Part of a small language model's weights.
Size: 11 layers, width 224, 4 heads of 64 (1 for keys and values), vocabulary 1024, 8.66M parameters.
Architecture: no biases in attention or MLP, untied embeddings.
Training: 360M tokens, 5635 steps.
MLP neurons of a small language model. Each row is named by its layer, matrix (down: output weights) and neuron, and shows model dimensions 80-207. Each number is 128 + 32 x the weight over its row's rms, rounded and kept within 0 to 255. A neuron's up and down rows have the sign that makes its largest values positive.
A block is one neuron, or neurons of one layer that tend to fire together. Before each block is what it responds to, as a language model described it from the Wikipedia text at the highest values.

Responds to: Main verb after subject
L3.down198 [135  78 121 197 121  87  92 113 106 134 173  41 161 156 198 134 124 155 114 156  96 178 158 111  94 133  88 146 155 114  68 135 114 112 167 118  88 185 135 130 136 136 120 114 184 114 203 103 103 146 119 127 154 117 110 131 166 159 119 128 110 163  93 117 111 109 198 122 102 119 143 191 132 124 179 116 144  67 150  54 127  85  86  81 144 119  58 131 132  86 141  77 104 127 137  86 131  89  90 120 197 148 121 172 108 102 184 140 161 105  99 158 138 138 108 138 133 153 161  99  87 100 147 104 130 110  99 166]
L3.down367 [154 160 191 106 127 134  79 136 110 171 191 105 118 118 206  80 186  48  94 103 126 211 166 121 162 122 122 132 162 143  43 117 121  92 151 129 113 160 131 107 136 100 165 139 131 146 136 105 143 102 131 117 125 231  84 189  74 220 133 114 132 121 126  97 160 147 137 154  93  73 153 129 112 179 130 122 131 136  84 142 109 113 186 115 131  81 101 117 114 163 138 146 100 106  43  92 140 114 127 160 144 172 114 158  71 160 127 161 134  95 123 140 171 119 142 117  37 136  70 126 134 118 137 117 132 131 199 144]
L3.down403 [121 120 159 143 112 159 125 137 101 164 145 165 120 180 142 189 129 154 116 146 150 161 159 166 147 120 153 154 106 106 105 159  70  59 102 115 115 163 159 150 180 153  87 122 137 140 127  88 122 156 129  75  71  79 122 128 141 191  94 139 139 134 205 125 109 136 165 138 129 119 114 178 131 136 115 136  83  94 125 126 143 137 145 168  98 134 169 144 150 127 106 116 122 189 156  96  98 138 126 166 127 115 163 186 125  73 149 156 121  66  76  96 159 138  71 211 144  78  98 135 165 186 116 111 134  52  69 118]
L3.down459 [162 146 206 154 155 166 161 151 135 153 118  97 123 124 176 196 117 141  73 155  86 116 127 163 163 116 120 186 137 122 138  99  82  71 102 128 101  89 120  96 100  97 133 130 131  75 173 101 144 128 220 108 112 138 122 124 199  97 141 150 143 116 173 126 121 113  97  97 109 174  78 165 164  69 155 123 189 168 189 132 162 188 117 155 157  87  88 150 164  75 142 108 111 110 162 124 110 128  75 147 128  81 127 168  89  76 129 173 151 128 178 132 140 137 115  95 109 109  93 144  50 180 107 123 145  93 163 184]

Responds to: Word-completing final pieces
L2.down679 [111  80 117 139 138 119 102 129 148 159 117 127 165 147 121  33 132 115 129 135 123 139 136  95 112 126  87 143 179 178  83 135 150 128 107 135 134 171 135 156 163 191 134 118 114  78 130 181 101 117 134 125 126 114 126 164 137 194 127  99 127 133 116 162 119 167 174 136 172  70 162 120 158 155 144 159 205  78 170  97  48 195 159 149  96  98  47 144 122 164 133  99 133 153 153 120 131  95 150 164 126 179 135 134 104 174 157 134 101 136 124 107  87 154 103 119 127 132  87 122 159 176 107 144 140 143 106  98]

Responds to: Modal verbs and word fragments
L5.down84 [ 68 183 143  88 183 106 130 100 128 108 138 115 133 144  82 112 125 102 131 140 148 153 154 145 110 100 121 106 182 135  91 117 177  60 138 112 112 123 156  92 159 102 130 114 147  91 111 138  90 169 156 164 174 112 125 122 114 167 134 110  98 157 122 161 116 167 154 154 151 143 143 124 182 113 145 128  87 120 158 136 161 128 151 152 129 118 122 100 126 116 187 140 121 181 138  87 111 102 153 133 174  95 115 224  93 111 182  19 116 115 147 112  93 154  94 105 160 144 119 138  72 100 198 106  91  87 187 193]
L5.down124 [125  70 145 136 149 139 125 133 125 139  56 137 115 180 148 120 154 145 115 203 134 128 162 172 167 119 109 136 117  71 109 144 186 111 122 182 117 156 149 123  90 138  86 112 172 103 105 141  92 156 164 123 150  43 147 193  88  78 113  97 155 125 135  94 139 129  95  97 106 114 126 160 142 190 188 147 175 129 162 180 109 164  65 145 112 138 148 175 141  91  86  93 141  88  95 158 142  68 121 163 103 128 110 209  93  72 115 144 128 113  62 181 115 179 150 169  94 174 169 142 128 117  95  91  81  61 127  80]
L5.down180 [117  79  86 119 146 143  81 159 143 201  72 100 104  71  93 127 156  97  89 117 163 133 118 126 113 153 118  95 101 168  34 101  95  59 176 138 128 127 142 146 170 152 133 121 132 121 130 100  99 165 100 119 101 104 140 131 139  96 182 146 106 122 116 151  56 145 136 183 135 105 149 162 110  68 113 138 142 176 174 255 148 147  93 153 144 108 116  89 152 179 164 135 144  90  81  91 138 134 109  96 125  54 101 145 123 118 142 163 147 136 144  97 114 126 128  97 186 131  84 163  97 116 144 126 156 125 152  76]
L5.down206 [143  98 152 143 140 136  87  97 195  75 159 131 162 133 139 169 153 152 153 150 107 175 135 107 108  98 122  76 113  93 104  75 186 111 168 154 100 102 185 172 127 145  89 168  99 137 156  94 142 150 130 128  63 141 151  99 105 131  76  98 176 114 149 212 143 124 129 123 128 118 146 148  32 104 156  90 163 110 156 148 138 128 105 155 128 116 133 178 131 119 113 124 149 156 123 103  73 123 145  46  72 165 131 124  97 132 163 138 121 112  87 114 133 145  60  99 127 134  98 145 116 111 140 126 101  83  97  82]
L5.down211 [159  94 190 106 145 139 135  44 107 157  92  74 177 128 201 114 150 100  59 124 146 125 160 107  87 158 159 157 127 126 130 143  75 144 156 148 113 149 152 104 166 115 101 118  86 184 127 120 148 154 104 112  99 122 153 155 108 114 169 123 178 109 137  68 169 138  57 168  85 158 120 134 129 140 176 125 142 111 189 127 154 107  48  89  91 122 153  85 122 204 139 133 176 174 102 150 136  63 150  46 181 131 159 155 108 119 135 143 112 124  85 107 151  94 100 105 111 114 107 139  81 134  84 127 126 106 148 142]
L5.down215 [126 107 117 111 159 122  97 142 128 221 160  63 128  95 104 157 136 124 138 165 107  98 160 143 137 115 116 153 183 173 146 125 157 132 128 113 138 118 110 196  92  83 137 110 164 160 152 179  87 128 164 148 176 124 154 120  96   0  85  91  86 130 166 101 139  98 108 159 118 177 156 186 166 110 118 141 140 138 102  85  62 126 135 107 155 137 112 192 157 149 132 122 105 147  79 115 180 125  84 117 189 111 119 193 146  66 163 111 115 135 165 129 158 158 174 112 113  96 144 137 105 120 161  71 119 138  64 115]
L5.down429 [104  78 159 146 145 118 108 117  58 181  75 154 114 163 103  73  77 126 135 116 117  31 141 131  96 137 132 134  61  85 111 125 123 109 138 150 137 102  93 165 131  73  70 128 173 126 104 165 113 137 144 105 116 130 103 181 121 196 140 135 128  87 147 151 141 187 153 138 100 100  65  70 113 183 129  92  86 138 114 157 145 163 151 108 108 126 140 146 133 114 175 130 111  96 171  80 100 159  58 149  79 167 111 120 124 156  84 159 111 172 100 109  89  89 106 116 157 153 143 137  92 131 116 119 140 141 130 135]
L5.down449 [ 96 200 167  87 164 104 112 134 137 139  95 112 134 111 171 162 152 175 140 146 126 119 104 128  91 174 119 130 128 121 156 207 158  80 186 141  50  65 170 114 160 124 102  76 107 126 141 148 135 126 164 152 129 146 127 167 170 213 170 121 131  63 151 139 141  95 135 155 125  95 155  77  98  60 127 131 111 127 133 126 140 151 115 116 105 133 106  53 117 143 193 120 148 167 128 157 126 127 107 149 110  72 245 137 106 108 185 111  98  91 119 128 151 143 177 119 162 105 116 100 178 139  66 135 119 122 127 206]
L5.down493 [ 57 201 129  94 167  60  66 142 101 178 206 135 155  75  83  88 155 125 125 147 115 141 133 167  98  96 138  80 119 157 111 106 164 130 107 100 110 126  96 140 110 151 103  66 166 169  94 100 123 113 105 115 117 115 155 181 131 177 159 105  98 134 114 152 121 176 154 151 124 114 101 192 134  70  99 130 124 145 149 103  96 134 136  64 106  94 153  97 161 124 131 139 134  57 124 149  43  82  74 169 122 135  98 134 185  99 136 112  75 152 165 149 148 200 176 105 113 148  86 120 141 133  46 138 121 115 132 139]
L5.down558 [140  74  85 127 131 144 127 136 111 147 104 126 121  88 126 149 126 131 116  69 116 144  86 123  94 139 120 141 161 161 104 173 160 167 137 104 145 161 123  42 183 121  38 127 113  96 125 148  98 112 162 113 130 123 138  89 138  93 121 183 100 174 101 143 132 176 147  76 155 131 141  94 163 145 145 146 148  85 151 102 104 102 131 172 128  83  89 131 108 152 110 103 132 138 159 120 180 144 118 128 172 172 148 121  99 144 144  72 175  91 127 149 159 183  60  94 129 127 188 125 158 119 175 131 160 105 207  70]
L5.down662 [122 122 112 207 151 132 146 130 127 139 108 101 113 128 202 199 115 103  97 121  94  99 162  92  75 184 132 165 109 122 114 141 163 167 145 124 147 139 133 116 123 174 167 133 141 106 132 150 162 134 190 120 128 141 178  97 113 190  87  88 126 160 115 141 163 162 127 154  82 143  71 163 169 145 106 107 126  67 123  90  77  40 133 167 141 189 162 141 132  99 141 150 124 175 150 109 146 125 139  86 164 102  90 120  73 159 165 102 216  71 144 105 197 145 158 123 135 134 143  87 156  93  69 170 185 133 152 185]
L5.down665 [135 103 109  98  97 128 145 116 150 116 150 124  80 109 137  71 137 159 140 126 152 172 149 113  91 168 111 151  75  95 135 128 122 158 121 155 120 128  92 124 124 183 123 121 116 119 140 202 140 188 127 133 152 136 192 118  83 157 106 155 171 158  67 128 113 111  89  41 160 129 125  95  84 100 135 172  71 174 115  78  78 169 164 156 143 174 112 145 142  92 141 125 154 136 129 120 149 107 129 159 111 136 141 194 126 136 113 110 104 142 162 106 143  95 114 115  41 123 177 157 113 158 139 115 124 157 130 185]
L5.down720 [120 166  90 170 134 179 126  87 161 165 116 195 132 142 116 135 143  88 169 111 131 106 152 111 133  61 110  86 159 172 148  71 170 178 137 137 109 130  31 153 106 121 128 117 131 136 123  44 153 114  73 159 147 149 130 157 105  49 122 132 197 164 127 138 131  76 157 145 178 147 156 103 115 177 112 104 132 149 160 127  89 156  85 114 126 106  19 137 116 104 171 135 146 122 131 111 147 114 115 143  88  85  86  98 111  94 142 134 141 137 108  85 133 178 179 117  69  89 106 195 115 166 152 143 124 137  97 146]
L5.down780 [186  97 174 156 177 134 110 126 125 122 106 103 134 114 145 143 113 119 147 158 146 162 102 120 134 111 113 101 112 128  98 176 126 127 162 150 126 134 134 114 111 119 172  81  70  82 175 186  51 162 158 133 120 116 144 143 167 138  88 151  92 151  88  89 169 190  94 100  90 134 132  88 121 119 159 185  68 184 108 129 123 176 127 163 159 105 104 134 141 159 118 144 167 130 123 116 109 116 124 119 112 158 127 158 175 129 161 139 111  93 144  60 136 196 111 152  93 114  97 173 137 172 119 147 157  91 109 163]
L5.down792 [136 153 135 110 214 102  93 166  84 133 172 153 175  94 136 144 154 123 131 151 104 132 114 168 109 167 131 144 114 130  95  82  93  99 111 158 172 132 106 101 130 105 124 130 100 126 139 129 116 175 198 128 131  87 100 187 147 198 166 168 140 166 109  95  82 115 193 177  90 113  89  89 146 129 154 146  92 178 158 136 197  77 148 136  97  96 101 164 131 149 139 165 148 124 132 110 127 143 129  52 135 143 105 138 129 128 161 109 181 109 164 145  95  84 124  90 124 190 150 112  79 165 114 149 128 120 144 122]
L5.down818 [ 81  94  76 117  99 113 184 157 153 165 122 102 113 103 153 116 105 107 117  74 124 140  93 133 152 109 149 170 123 118 127 169 129 106 160 152 109 103 104  92 180 125 129 153 146 173  78 153 160 155 205 174 136 146 156 120 129 107 142 101 151  82 128 118 114 143 127 167 128  91 108 138  98 124 120  95  71 200 113 106 158 146 125 103 108  87 155 112 126  97 129 114 100 149 101 164 139 190 142 125  90 138 131 151  93 167 148 167 133 156  97 158 156 208  92  81 115  66  96 136 129 186  61 127  97 117 103 154]

Responds to: Word stems before suffixes
L3.down81 [ 95 100 114 124 131 123 182 106  83 149 135 127 143 117  68  73 123 140 127  86 131 146 111 180 136 100 155 154 128 154 140 187 141 115 126 117 157 144 172 111 104  90  93 118 138 142 106 144 103 128 173 181 122  99 134 166 103 151 136 107 136 155  94 123  92 124 126 120 163 124 123 113  85 165 115 129 166 107 127 109 106 111 129 108  71  78 141  55 105 145 110 132 124  90 108  33 116 101 125 173  70  97 183 140  88 104 117 148 208 120  90 139 116 129 125 151  74  74  66  98 206  83 145  88  54 133 139  70]
L3.down409 [130 159 110 168 129 127  99 179 111 108 200 112  91  86  40 123 116  99 141 126 163 175 117  86 163 108 148 116 129 104 170 174 151 128 115 114 207 135 107 130  96 168 162  72 179 157  73 148 156 131 200  96 202 147 156 146 106 152 163 116 152 124 140 168  78 160 136  90  86 149 101  80 122 161 148  97 177 111 115 161 162 119 198 124 124 153 129 114 114 119  99 138 192 182  77 100 131 133 129 126 175 101 120 100 134  48 124 108 124 151 120 134  90  85 122 121  75 158 151 119 150 141 144 144 196 111 111  60]
L3.down661 [ 80 122 103 150 101 151 102 160 128 163 140 118 111  98  92  51 157 125  97 143  94 159  86 116 186 186 152  65 115 106 159 129  92  72 189 208 147 193 154 194 155 131 123 137 116 153 143  97 129 131 121 104 126  93 167 169  47 125  70 115 125 128  74 162 134 143  75  90 137  93  98  70 178  86 136 108 121 128 148  88 135 107 110 120 108 174 140 146 108 118 135 165 100 141 187  96 115 130 132 160 158 161 139 172 150  64  91 149  83 161 164 140  55 161 113  98 135 159 182 168 162 108  91 153 134 114 157 146]
L3.down836 [ 93 159 125 123  69 100 156  98 112  95 190 132 138 148 108  80 115 109 133 169 138 147 119 141 143 152 122 144 130 146 143 130 131 169 141 142 134 201 139 135 165 180 133 128 158  75 174 120 160 118  94  85 180 157 104 145 127 161 140 148 138  93 159 165 100 155 112 132  64 120 137 104 111 184 135 155 177 123 141 184 107 109 123 106 175 142 179  88 104 154 174 130 139  34 110 140 132 159 121 191 126 159 132 131 144 141 132 183 119  99 123 131 130 168 170  73 130 149 114  91 206 146 134 131 124 130 123 109]

Responds to: Mid-word pieces, esp. Votes
L5.down43 [112 122 126 102 138 151 136 123 125 156  40 117 175 175  94 103 131 181 108  90 128 115 135 127 174  84 100 124 122 161  99 126 163 170 138 119 110 130 115  87  83 142 137 151 112 181 113 146 150 157 117 165 147  80 139 174 106 206 111 161 106 118 108 117 110 147 142 122 138  83 148  99 108  82 157 133  40 113 109 116 128 153  88 117 152 157 134 143  96 176 115 111 107 203 188  74 132  84 125 134 166 198 126 117 141 162 137 169 209 154 130 135 130 146  71  93 105 157 104 111 143 156 184 137 159 152 143 147]
L5.down53 [146 172 120 142 165 137 114 151 133 119 148 130 106 142 142 130 142 145 168 144  78 116 130  95 160 131 110 168 132 177  63 163 164 141 116 130 169  94 158 162 166 176 125 104 129 150 129 104 159 143  67 124 177 132 109 119  93   0  92 155  82 135 146 171 173 125 121 114 127 147 193  93  91 118 180 144 139  72 106 100 117 117  98 172  41 158 121 123 132 122 146 127 123 154 170 143 122  73 137 176 187 126  95 122 103 171 145 132 129 121 132 119  85 123  86  93 141 130 120 138 140 133 139 140 167  99 173 142]
L5.down69 [108 195 120 111 164  82 106 104 107 114 157 155 178 125 184 144 121 184 119 129  81 153 122 134 170 173 106 154 124 115 118 131 151 129 123 127 125  81 143 148 101 124 140  76  92 132 152 147 120 104 139 131 125  71 132 172 203 157 148 109 152 118 155 100  94 116 109 168 127 159 132 177 155 163 159 190 139 133 162 122 227 192 138  95 103 121  87 181 155 119 131 136  71 125 151  80 142  57  93 128 134  92  82 166 115  92 130  43 183 123 152 141 111 130 134 133 173 140 162  99  82 143 105 167 152 120  73  91]
L5.down300 [123 205 184 116 161 157  75 170 159 140 105  80 111  93 125 111  75  65 134 144 119 170 166 133 131 123 155 152 129 101  67 140 123 119 126 165 154 127 158 150 157 161  94  92 133  81  71 133 143 118 143 115 195 228 161 128 113  84  98 139  75 117 148 133 105 127 119  90 187 114 157 136 117 124 108 148 153 172 132 122 128  82 187 120  56 120 139 110 131 127 120  98  86 151 118 215 109 140 126 124 210 116 162 129  92 119  93 173 146 101  69 143 164  75 153 109 160 138  91 173 157  98 178 168 138 124 148 167]
L5.down306 [156 121  88 124 141 159 131 100  76 144 133  74 123 143 159 109  90 157 128 138 136 177 113 104 159  85 131 138 145 150  94 133 193 128 117 155  71 180 132 105 104 117 116 144 142 127 187 157 139 149 140 103 100 155 126 117 111  95  72 111 130 115  98 152 126 145 124 138 111  95 139  84 131 168 136 106  85 103 110  77 158  95 146 129 116 212  82 120 175 125 164  76 166 129 108 123  91 148  90  39 137 147 107 146 143 129 126 126 105  68 129  89 151 145  74 140 113 153 111 147 153 116  93 190 130  97 180 122]
L5.down387 [130 120 152 123 107  97 120 136 170  95 134 144 170 140 188 165  99 120  64 155 126  86  69 139 140 110 132 170  79 184 141 146 123 124 154 138 115 107 142 155 139 128 132  80 104 174 102 117 136 103 163 156 155 144 168 113 115 142 109  91 135 103 131 107 198 110 125 145 120  77 122  62 138 131 142 132 120  96  81  18 121 167 155 118 145 148 139  74  98 132 113 194 132  87 120 195 120  79 113  68 186 147 135  82 148 129 135 116 157 168 137 117 160 172  83 115 190 129 143 124 172 101 121 122 105 133 127  75]
L5.down399 [146 221 191 108 198 159 121  85 127  75 100 148 130 135 105 109 138  85 138 143 160 101 184 148 118  51 144 129 127 132 115 155  98 181 108 143 131  98 152 197  89 159 108 124 186 119 144 110 145 121 133  82 107 135 100 146 171 148 145 133  98 109 100 128 180 113 201 116  74 142 118 131 151 120 167 162 100 164 154 129 145 117  94 116 159 155 136 153  83 132  76 130 102 155 169 195 112 108 142  88 169 121 151 129 180 137 126  66 124  74 116 131 162 170 159 141 111 130 185  96 149 109  96 112 162  95 102 159]
L5.down401 [170 116 171 124  92  99  90  91 101 166 134 172 165  86 103 122 139 145 140  97 152 137 156 131 100  97 183 123  83 167 113 113 148 115 184 141  95  92 126  90 101 206 149 106 131 163 132 155 111 171 119 175 111 119 136 157 132 222 151 115  92  69 141 173  91 179 109  81 131 138 112  71  98 135 102  70 114 110  83 132  78 108 160 113 147 129 103  98  88 155 155 197 132 127 101  94 107  83 151 171 175 161 146 160  97 133 116  93 124 149 133 107 203 159 122 105 129 122 110 104 153 140 117 128 159 121 114  95]
L5.down405 [151 169 117 166 179 123 141 120 113 117  83 131 135 123  96 159 112 127 130 129 120 109 154 185 126 103 101 134 168 120  90 129 197 176 139 135 103 142 116 133 120 122 169 131 109 101 153 158 107 128 153 151  59 183 103  82 124  99  79 114 120 102 148  71 131  97 166 114 117 120 142  87 181 146 189 134 142 102 112 145 103 183 131 122  57  74  84 164 120 104  93  93 116  85 170 147 140  95 126 132  89 151 122 113 171 130 151 146  93 127  57 132  99 114 104 168 149  75  94 135 104 206 123  96  90 156 122 125]
L5.down407 [134 184 116 115  99 115  93 122 139 125 135 149 186  91  62 137 108  74 101 102  54 138  94 140 175 112 140 105  83  70 126  82 138  82 224 143 110 100 153 145 115 182 163 137 144 139 115 126 170 101  98 166 134 130 126 142 189  71 148  89 117 119 143  81 135 154 172 175 112 162 150 132 136 143 195 136 147 144 119 141  92 130 113 169 139  93 158  56 127 156 220  53 112 137 137 120 107 118  53 109 136 128 120 157 139 192 122 166 113 155 142  87 149 152 106 135 147 140  81 134 173 107  87 186 147 162  96 124]
L5.down467 [ 83 163 174 152 116 105 197 156 156 132 148  69 106 187 148 164  95 149 146 183 112 166 123 146 127 124 151  49  74 106  90 114 178 113  97 104 146 116 157  95 142 129 101 123 100 110  70 106 132 141 133 163 115 130 171 142 174 102  34 149 136 125 130  76  96 208 134 167  83 121 131 105 110 132 147 162 118 138 107 177  92  78 155 133 140 192  79 130 136 125 109 107 136 153 159 173 165 114 167 140 113 173 137 102 126 152  97 120 102 133  96 179  71 121  96 134 111 117 163 147 103 154 188 140 139 128  97 139]
L5.down482 [ 76  84 175 199 183 110  75 109 165 105 155 133 165 161 120 121 125 136 136 129 123 145 181 105 115  95 132 205 134 158  93 136 137 119  97 132 181  93 130 101 175 157 111  85 172 126  82 155 207 139  88  75 134 114 162 119  66 128 151 167 189 112 158 143 131 103 109 129 147 119 117 117 131 155 166 114 179  98 130  86 149 123 179 108  76 131 117 160 101 143  68 161  70 104 191  59 104  98 111 144 117  92 119  90 131 139 147 173 170 117 192 163 135 132 184 156 112 154 141 139 154 160 169 143 117 114 145 110]
L5.down518 [168 157 143 106 115 117  92 129  77 120 147  58 130  56 114 100 129 124 187 129 210 130 182 104 137 146 153 179 155 135 122 135 130 175 109 156 111  67 141 140 172 117  94 130 128 132 117  77  92 155 101 152 129  99 154 134 102 159 150 104  69  74 133 163  99 144 126 151  82 124 162  99 121 145 137 155 113 136 104 174 144  88 156  57 122 111 139 165  73 113 106 148 137 101 182 111  89  78 102 145 134  94 136 127  90 125  86 139 147 131 113 144 102 105 123 150  74 113 109  89 130  58 127 125 125 145 167 140]
L5.down693 [124 159 137 159 172 133  67  93 183 108 115 170  98 123 127 112  74 183 134 149 141  65 193  66 102 139 165 113 102 152 105 127 129  82 136 139 146  98 121 104 106  99  85 105 124 166 155 137 135 122  95 109 125 165  84 141  96 124 115 110  54 104  82 173 117 146 144 114  97 131 165  95  66  64 153 155 182 137 163 124 160  66  98 166 104  81 120 165 127 130 115 131  53 162 185  90 109 182 129  89 105  59 158 136 156 151 109  91 128 120 123 141 195 156 121 163 128 138 105 132 140 124 105 167 192 150 162 127]
L5.down813 [133 120 138 127 131 178  87 101 136 172  99 158 145  74 103 175 144 114 133 153 171 145 149 147 134 124 127 111 122 203 182 116 185 146  94 151 130 112 154 170 106 182 113 120 161 138 125 107 160 169 148  31 115 198 118 151 147 118 113  87  99 103  77 154 103 139  88 147 135 145 164 111 106 122 128  35 185 139  54  87 106 108 118 120 144  93 130 120 128 117 130 100 120 184 128 176 162 112 129 104 182 161 140 166 131 132 126 163 119 125 165 106 142 194 188  79 119 142 126 138 151 103 137  98 150 108 138  94]
L5.down885 [146 120 166 131  95 141 124 168 122 123 114 165 146 113 119 105 147 163 151  96 190 138 132 147 147 114  96 102 132 176 174 152 150 117  90  67 124 135 157 156 100 132 120 116  71 185 148 140 104 105  73 145 154 106 147  68 125  35  87  89 173 139 144 100 176  53 137  29 153 127  87 110 164 130 139 111 102 181 113 147 103 141  95 136 116 129 140 160 132 155 110 154 105 116  97 109  96 111 168  92 118 168 116 117 173 146 163 175 155  63 136  73 111 160 218 148 158 154 147 152  84 168 104 154 198  84 164 113]